Weights of a small transformer language model: rotary positions, no biases in attention or MLP.
MLP neurons of a small language model. Each row is named by its layer, matrix (gate and up: input weights) and neuron, and shows model dimensions 32-127. Each number is 500 + 25 x the weight over its row's rms, rounded and kept within 0 to 999. Numbers have three digits each. A neuron's up and down rows have the sign that makes its largest values positive.
After each neuron's rows, "fires after" lists the tokens most often just before its 100 highest values on Wikipedia text that the model never trained on.

L4.gate118:465475533453550473493509525508526533466503520529506490469497505498475478442493542486535494545505514520513514517535485520486485540465512490503512518521499469483476563537498480477514438488513482448447495509460519496502475532501522554545488537480474523485494494495486501549495505473481506526
L4.up118:475489505500491530510499482465501504519484525513561499482502510505495473479466513485516482495482505511509488555501540523488475520502521472456551523461508508460515527525529521476499503513460522506499489485495525527546493513466509487461508482490528481460445533482538504511524520476507471488
fires after: " h", "un", " ro", " pl"

L4.gate60:439520499483492454499505464503512523575520507510498513483503550496537524506507544538531528526519522499556483453508459470521499472538509489542482515479515493510476519479481509520521485467495478534519543470500530513529530509483514466501531498449512501476464482457519523504519512526465438478
L4.up60:505529474506550479531535506503501485474511515550556500511482525492512522529507500489502515512495473539494466513504526458454528490495494498492494539491481504521485499500489505515475519462478510481492478465458507534495485514488512532477515504498536475553462500502544538547465522493508523479
fires after: " an", " Ar", " w", " ar", "il"

L4.gate68:502466500514483490538524503474489499532496487437510473468504487519505493523519480493493504495521494500495461502482487513511459455464510515485513492502494499450457493447490483477472445529518485509509477483528523524530530507507506485508542472521484507477512511473491497512524500520504482498
L4.up68:497522466477474501562492483518515477533452530461482500543474523517509523493524504498498523514548535470478491502483463471541553521476538527477485486480515472483518521501477495524447497488453430528505491494544508496546521477492494504506475518493487507460437479470485476494461474455530478496
fires after: " U", " A", "\\", "A", " M", " v"

L4.gate94:501501511525471485473546484485482540469493522497472482503535467486495539518514524570490504478510477477497510493507472478521561542479507479507515477554514485510455490500456518511448442506495496499497464478525456485510548502492489480485504497516480517525493464506507487529544505461491512504
L4.up94:482497480514500516532529534483479471482458453492520503519447508486530471465513486503549519524465529502487498442498452503547463544481490490525545506484485512470519491516517528456515513483524485510550518514459475473500485536499506535484469507485514513515438518479507470458500453499522513521
fires after: " v", " pre", "er", "ro", "iv", "ol"

L4.gate137:487508505529508476542500500497490496457510525496507441517520544549479532509521454547473488499549524518475484504533492514519548532466492480521488509474481528515492508550491522476490466491453487539494544503500480492463500473506525505496536463498483518497513485475483539503518466486451545499
L4.up137:528546486497514482449495473488460506501481528524458432470507517483521469539495524514502526479494520455500507511476555480521523542508520507499477510504482523527519533504487490472494494447471461477515501491521537499494534545450520495486534476516547532493472513513506506521515480493483512499
fires after: " b", " Y", "v", "em", "ad"

L4.gate180:510516469496464512502508471481488535502473500497500509466475511496497510520463502510500551508465491441509505505526513528499479478477514509506501508486492512503536477465485523434518470517524471481511481507512523461485526491480522506526519470485535529533497525528466464467488513479521496521
L4.up180:493451444511530508499522499444497543509543445505488474523511515525518502479507495463495505501490558526528484529460509491518464468496504511545511518449499506516489494491491495471463507515541507451473489472533525576483518493515500538486456483510507473513522493508468546470515494510494487474
fires after: " M", " m", "ich", "x"

L4.gate144:525537455493474541467515482489525477496464524495521505504485504532486482479550493519460510455514468445533458517439538524502490477519476510482507465460481485498465485514482472460501456505503530523521481502563512505535461479496498504486509520496520495509517507514505553532477489463553527530
L4.up144:509511492497457551479520478520496492511509483502499506486555492506531511526519504540489480442532476521467481488527473476474505475528526486485504494536485500509490465485500522533517541504498496481474469528510523503497496483485512507502517485493500476480510500507455551565479516447510549517
fires after: " m", " T", " M", " sp", " t"

L4.gate159:528499494485497483499497505515474522485488514477503483491520527475574495520492524534516481532505501505502532488437481498467507508512480521457492496505504479500519505516496499488474514516499510483542496501495488503485503525484515515489514490479480490484481465518554528521506468507523490499
L4.up159:519479494472470488514544536479502533460472463467468472492507534499530517526506481530484486543478540536487503534517466492461520503532479437483514494504510491493518499480506471488481513508525543474509494521531499475497443508487496526514534528531512487486502539513510490487500452532456510509
fires after: " In", " in", " cons", " Co", " pl", "pl"

L4.gate54:505467502506513524528473547477472504442495520526492519504480475514520520507478505515499519494495482484492540505523474508480446466499451457475489539508515496495466502488487487485526454518508531528445527493510523488455496505533468510525546488511494506499485492519483495498515482498547495499
L4.up54:507476550534507473496463514477482495490479514512498514519532541527474503533452571484518441495503462511491518520449517520469519507466533491488454532487500523436482526552502458504514526536523509489412519482522533512544478483516493483527511476519505524511524486483548473502470526493532475523
fires after: " sy", " sub", " Al", "l", " al"

L4.gate146:472494505489524529490470488530473526508473475519536508460453531480516450513520529503524517478507481528513520541482463468510541519520508497469526513474538489518464532505468518472518504434491468482514525566514502469487466504483499479532484474520484514507502535489508487454434469457493465488
L4.up146:471486451454507520469478516492523516525463527492532524506512512520493487529517516497483514505480467519463462506519515492545521525498508514517478523512522489457488488475500481516502440538475469504449504452513469482524522471505508500517520483463470473465481570451550466528485534492512487461
fires after: "b", "ap", "ro", "an", " Eng"

L4.gate175:474495493510517501476505475500466473535448542508465526481511520507500495484497500496526508561478498516507483519503528470496493544531465534508502502525493515470489490528509539521491474454484505507486442502489496532572507505515486494505472506476514490496466517481525511517481484521532525527
L4.up175:441512483463488526472494496500451516492471519500499471482451517458489515542492512525482495476502510552505525511498496524526474530496522477482483482480504480451505441470499507525499530516502485484488499495494555515461493522514525472492502516525450531482509500524487509503524460493472488535
fires after: " M", " m", "h", "mer", "id", "m"

L4.gate92:509481488488521505551485503487487487475481506464538513503513526543503534511483480509511518521529519498506489551508480439506461529493496550490491521511490442537481515503518473531488497479498452487501465533539523496539528541552467426460462487499514464516492498519486529490481475477533493522
L4.up92:506504516507530470523473503530495519462519514497468503531506514549494483508517494485504424466528480480558533493491532498497488467524465496507501522517451492468525447550513466480484507492523469528495489469509504509522496480499496486520526445507497447486481529507529486465479496555490482534
fires after: " off", " c", "u", " un", " T", " o"

L4.gate41:482539514474491494517464517453510503507500508517500506487545486498465496479565531493528446472492476501532492499438463517505512498480522514460504470477519481497479495477473507494485493493518572511514513486541509497512511501501496437450544500514488467459522493506541493485526476482536513443
L4.up41:430481558516488441531473465472507455506487498509496512521543492503504492500555501470490517507523489475464469505528496531505526508518504513473496515513516537520507507529501469504487532508494525511474482524550519560467507516493493465473494509496513491522441494518525475457491485524490523503
fires after: " V", "l", "ins"

L4.gate80:490441506525470530507541473488487490485510466530510462486487500482460513517460485517507511496477498524521501482513485486532556542449507528495514517485506525510519480520464508545497527498490531488479497476500512502504520517538511463470534553512491503506484550507504541517498449464450517512
L4.up80:497470472487510575464555534488496510483523495491461491535538502503479509496557511510526513512440487543493513485535524475517516503499493532474547468465519495545489519507521483486530518454476498482557513539484522511526535496463523499512446527470498532480486501502470510486495506529493496520
fires after: "ur", "ro", " p", "p", "ic", "ort"

L4.gate10:495470507486534496480512452520523519478487510496509495464451524467500519491530490497525506523478459506515500469505477525485527500497517499507486507474518446462458529504470449493512501465489477496475511518490483461507496520485515512492529494533512510484481475526494456450528493520493455504
L4.up10:490498471469483540491547500515471474502528561527497497489499474527528527481499518540509495494472480505478519508465508474523454454499485490503490517510538473521515503483527472490527517526467506484480498474524517478476501481495496521501491493472502504527535478490464522501527515460468542527
fires after: " con", "og", "un", " sub", "c", " in"

L4.gate184:470547525543500508565500532511486495457525493504500496519455482480474524490534501477470497469541493491469520508525525504511511490467537460504534551519456505487507493452491459480479524564470489494521485465554512492505496489500503495497501500474523505506454505511495490511470492553497502474
L4.up184:488488495520513472473510520538534487492493503426479510487492517500542515481522506502479461512501486523493476518457506512493505527496549514512499521501485496507519541468503535521553486485494503463504477480571500502552452509506492556494483548490496490502470478513521524487475489564501525493
fires after: " A", " a", "A", " |\n\n", "y"

L4.gate99:488490490490509502511502520495552485466542496517518534480488473524489460519544468488466539503486540480491510464489487475466496445484546489481526467526500482525534483504453510505494497486520518503505469449552510532506467484485485506532517497490512498531523523535518545494477521499453525535
L4.up99:545477479545516505489503487521446516501490489529468520452513495533493489544450463520493505459501517480504488513506508508481455480496494507520527523505466500532536477483541504481488483545538524480492511492514490544462507479537474525476485519490471466499503514467511466521508462516442518470
fires after: " D", " M", "u", "o", "in"

L4.gate55:481490546503559500539506519482490573493498512516493488530480508490507515520526506517507488550462478505516523500503484505515455508496495490538504478482552494515499507525508513473500532446491506554470467531474473474475505490489516530524444485476539475497485499503474509491479511535569494501
L4.up55:470505518492502464499500504438487520512514552528526501492482471488482467508517493532463503485546513507487540492513456485502488521530477532523484517506447479481518497502502504519514455487456494480495472500508514489547559524517495463493501508513523472489523513470483461463509464489509464527
fires after: " un", "er", "t", " c", "H", "ry"

L4.gate24:481515499509489542505513552497495528476483502527541508508500461493496508511488476555515454509515481469473462493494471473511519524504475532521512534497463465488517508493526536445510482439521487536480493519501477529459513463500543522479505497492501496520480538487482482485531542501542533503
L4.up24:502510447476507472528501512500515530485514518471564503510493485540517498494527449537498452493531472515498496499503485501499526473512529554543520483501495510481501516508491509475480487475480447548480485520469499487471494485506476487475462503522510496458480491528513495514519527491535523492
fires after: " n", " v", " b", "le", "ol", "ur"

L4.gate88:463478496490470494498514516469497543502493457512460496496516536471488488479496472516498475508520475488515472469511528540504528504536508465524496470467482541466514504480536483451486494523474469477491543488528517488535499523447498479495507485521502471522522499490483518512467488450457536522
L4.up88:513502503433483499501475488513488492513459484495522490534500464494506539524509467509549488509521462538512539462491520492465422522472498523528477524520530491490503548480515509501491525516485515470530532501524515487508528497542513486485520467514426499479522525522518520492466498472470501537
fires after: " re", "b", " (", "ort", "rans", "cess"

L4.gate152:492485491500491476481510521470505486536480512519515490487453503560491496545493548493511503535479484461527485486511517521508502475504542512502473486507546523507501515534531484496550504520508481517455460471544486467464542490472476501498475474506510504451469511517468494502516453520528519529
L4.up152:473472498519468510536503478482486524493542465512528519505487515478521487506528462483468500500494499507459491492505510498471477467466495486509509469527483482552493528499450533550457489498477483502488508494506491488485572496510502479431497521477506503464540498464505485510487447452529510486
fires after: " I", " C", "ar", "C", " c", "uc"

L4.gate44:470539483468482516489503513471497503542511511468524443460477512503525470516489502505504495463500541522476513567457496422503491494484496465535553466485500533494481506514496494512483494510447497478512493486546476474499520516503487494518542524536511462463521518510495508478525510502524492561
L4.up44:534521449495535470506476530452509508491523434500500456504526543501521522482488503468474473504523535495476469504500477516495478521549492494511517527503513531469500498468502473461486476495500502493491463525523510457484482534547455494515471488507465496456529511470505514479490473458492500528
fires after: " M", "av", "m", " to", "y", " m"

L4.gate34:454494505489498496511542499489498506555483491497464473505503512471483458531536557527499517516488506550475561512480536514495430515512445534523536488487514479501466487535497465490550513462503520544486483518495510429481495457533496515515498515507520432479543468509483494508514503501460512484
L4.up34:469540540501497505523553528512536498584496504494536488510491480494485525502469512500509533522520440518497501512509526477514520511501485535484488502473529472484471485462503468495532483469499504555511502496469481490506535487486483489514515499491526545476468494502468505524485515508562448545
fires after: " new", "s", " loc", " c", "st", "b"

L4.gate100:557474477462475533512527497469517512479494519501488474532471471517488493519511471458517502478502504518514477518517457500497503488509529521514534443529541512468489486492538514502455497546488539506534521512507510482500503509509500510545503493443451499517506470499541486517561481464495453519
L4.up100:493467473517506500521478500512459481531491509543453454468477475487528507527437477525501495500449523495527519511516524479449504527508504488505523487462456491480492492495538491506457538465467525472534496472526495505517537486460501493524488465490507473539486479479549493509514448497508519528
fires after: " Re", " le", " Le", " –", "re", "ite"

L4.gate63:495506526502487483540513511506490523496458482511505507472481478495503500524489533504538459540476523481494537483524527511472535528498502446544483516477535502453515476492495437513509506523473468499480516471498504493547489496485534518506520510476500463480436555493477472517505537514534488509
L4.up63:497533500466471522470547491502508510506496532502492531500513505546475553492524512491531460442552455484504502487541483481520497511487494496503518515469487468462508468461467486502545482485457503533504458496480525483550540494499501485526490560494502469557474486477524527481507483488488511518
fires after: " l", " sh", "ar", " re"